python train.py --num_attention_heads=7 --intermediate_size=1792 --vocab_size=4096 --norm_place="pre" --positions="rope" --attn_scale=0.125 --init_std_up=0.0246 --learning_rate=0.0157 --warmup_steps=200 --decay_shape="linear" --batch_tokens=262144 --max_steps=4502
MLP neurons of a small language model. Each row is named by its layer, matrix (up: input weights; down: output weights) and neuron, and shows model dimensions 320-447. Each number is 500 + 40 x the weight over its row's rms, rounded and kept within 0 to 999. Numbers have three digits each.
After each neuron's rows, "fires on" lists the tokens most often at its 100 highest values on Wikipedia text that the model never trained on. A number after a token or word is its count.

L5.up1544:483480498534530464444442445561445535461499430449452590454455475490470456502465520448490521435568513472560590483499557520481489489475492494445466492459508538494478478520526490433497520484534491498502515522470554554511519434528555475414547472508501528500481476518488496500438520549444522497523563599475475498547467516526415523487535447460521486515535424569573481599514475462484509505489
L5.down1544:568485567517517505517495515535508452494480542485525410398468483565476498483556490586433561471525494524459539447520389530455477489496470535532493551537471452539480555546525471502526496498475499437466555506476455476476487502514559497562581482542531470472465485541536489479489503515568502508461550499548475535524442457502445457493513485557527499517454548480493472494445531520508498538540
fires on: " N" 32, " n" 10, " in the" 8, " of the" 4

L5.up263:491500518410474500420535531506442445507473481526395481489464542516527550502473498484471500481531463546514449540503507533418581486496488480467571526490492484436504485607509499437504463478450511450551572483521444485461467531534486548525490421438525527523480538548467456529439528549510563507462498495572472546470518550526547501498468496556516464457459495487544480592538496470496499539426
L5.down263:468505525461501494603508572569544444489515575458500482474434510501521489507542544544462580499519538511437489505464500583505522514540493436514547500541526467510466470476524543523556487546489411461476467526476536534405514498495505537487477513517520415431462521447504576492532516574550492496460510530463463572452462437483510474557487495536580523535484542479515495543530498466547591514524
fires on: "f" 21, "\n" 13, " | G" 8, " def" 5, "ri" 4

L5.up404:588498470521499517446542498575447487488481469522456496464386585510503571419416584397531486447509522461426487487447532577505440491474482558519468508464487535459483532433551520396523456497506507462537503527562489467508499472472489522431570514576529548519520530473502414479489542503561454522490539484452469512487540558500500476451435507530570473482562509458483516559560505496522603551566
L5.down404:495507466548508554532491494513497495515526516476538543485447452466468510541479494419421544519448430539523506438436557489559493543496483498588552484425498582529480487505495521494494476506482465477475527485538506505522505452511515452518473470501527532458468545450480498505467530456572574440535468468449430555483535532483521510469494480604550464491452508491521494497525526477505475536472
fires on: " p" 36, "id" 9, "al" 7, " vol" 6, " m" 5

L5.up960:477455455420477530512510424527521498521486491516465543528515401512491467443610552475562530496477473474462489513480499481466506465498480458520526462481482554558485505578551491459498497495542437474473465457506453539450506538527576515522436510525546548473554483578449414527494484517498474554558472482494490382507495530542400482484522434531464537537582453545472521502464479517559546462481
L5.down960:546429464525460506514499470461513465562468462529500501501513428535534540496512462494514516517561538521491474477557518542448485474453535566435462488546513508498467458509497461512487526506525532527502467509496470521491460513492429545511485405492587520490540494598509515464470523471493558481559559504523539478496569477510445511549524506495469458451523473545482493560505472472605566601463
fires on: ")" 42, ")," 20, ";" 10, " |  |" 8, "\"," 6, ") |" 6

L5.up634:580479522419506552509471487505586428553523474437508544473478494477563538470468486488553543522472479519567480549467537533518554520450445487519472437467416501439530474419509483464461498482407395506495438428531432515459581533512523515523529490519521538517512474504507478519508555482494507524555485491585532499517544531509453488444460498509546534479550506520560506530520527523535542498479
L5.down634:498467515474596555452502523477468509605488527507434465497596459464618438526468422472536526477574471526537484497450497521469531489486467500501494528463547457513553510429458517462506469475498458527449535523450508536530511462527461509456534489475526503519542499496473563457491465488526551510546521523483488527441491505486482486527509477558496544480465401500518480554473507507542412450461
fires on: " in" 66, ")," 12

L5.up933:547514547525567526492523470510481423482479527473479530514428385475559495551457552446490548534474494467437443520563486472459424525487471447492559445539572479460556473489497436410443513476446556532567488513486553466545529595556511497507510514492496478478484539480480548432509534493483516505520509469513549420428503458514508530534575541468453475485528462470468518466451499498532582546421
L5.down933:565435528465480533494500468518553553444559541495432534500505548455484465471481497493475609486519496473558475501495442557453513479518503482473453469510524526431509505478499476480470536555455511536550441477522485447505436535585495440456498487544487503457479495510438508526455523447494471559435535579576518512534418520458451542430460513500493568496446491482465542506473453504499517493419
fires on: " r" 18, " R" 16, " tit" 6, "ore" 6, "\n" 5, " | R" 4

L5.up1127:465526539452454437468512498531501455509508531475549421481421483415510476487541441528483571517473437515581468500536558549493453432529521548530543549474433540496577504611509521489492429508510494567482490470490516465505549508523443534506532482517524476434467482423553492512449570536517533549515554463568511521532501483482519539441491414535549489509589534517510542528507540514481545518487
L5.down1127:428429529501497539488479526505518465462444504455431438540463484512533500535519546498485530438528510451473573474480457523452536507490537530442496535447513491505548498540442469505521507484501489485509484496511494492565453474460539429493481482490520442514511450558513421551479517383535451573553417546475458506490463513550446486410518525563489561482442486505504462552488487566457612539494
fires on: "a" 27, "h" 9, "id" 5, " in" 5, "os" 4

L5.up791:520561530500536453469395464488479507525555518524497461464518543486481386493576539504515502471452508530503510575531558492483561468498411526453499509525522500488523507443543504396430484569502548517466572527523468536550578470491527516430430491415475471485479502485465552566451472477466481524436529545506517507481514546507508571520541512535504516486417489551523509540524470495476503496507
L5.down791:458567534532475560450496451529499530542524517443514488506421520501495533531520445499453533445517472460484558489524469468498488504493443559484443568493428484493560565444433511541518488477514520468492505483494527502550477494529499394487499457448446547536505524453500466443462570502510577531478471476506536498535463500471527457512527455556464495579463486454440451483500552475589408506519
fires on: " on" 22, " pro" 12, " l" 10, " two" 8, " in" 6, ")" 5

L5.up26:490548517509539547467508523474449492425507500528446639471480520540521541508501482434480518488521533468515475471520501483455512423488498519526533565466499480535425485453463558530486515525434545494543537529509507621457485481531464475484463489515462531484515539501506505517555464492522559478570582470558500414476579503597469499569511526619438475470466414477446510582391486472535554456465
L5.down26:458498524440496436476459469532449494484499423547464463518433485461416525500496511537411587512532467501488444537497542581450493508548422497529515505488467553584545500475466543568491440510451482542496510511482535452443528473534493523458530437488513474458512536511554569468499452484488477455544483460529473480469477485529519524438601538544463512528512439505508540488558447486544510526515
fires on: "-" 21, "\n" 9, " | G" 8, "ens" 5, " and " 4, " r" 4

L5.up1745:559501515505477444515495504491524505460515524526500364495458535589537455500514524460570468439516462595536511548487578469511467497435499464523513500484578544443444558476559472457477524550469500524535484453517462519551546447490542537499516496506469460555557514526555521494566494580499462493555505504465450514486544479516480531434532596514451433481544573500513581467539500476434506504422
L5.down1745:490505516426456568467461498529457444474544487461430578525395514475501446465555485583602559570484500431484500523488447525494462477585592513571543493543523492461433537497427523487589482504507502533476560515564542523501496513512434465476471494494518505543486522470471584486572483495559527554445482496431438494502435517499498470508449474519490481506537493453512522507518526512458489577464
fires on: " p" 27, " m" 17, " prot" 6, "ic" 4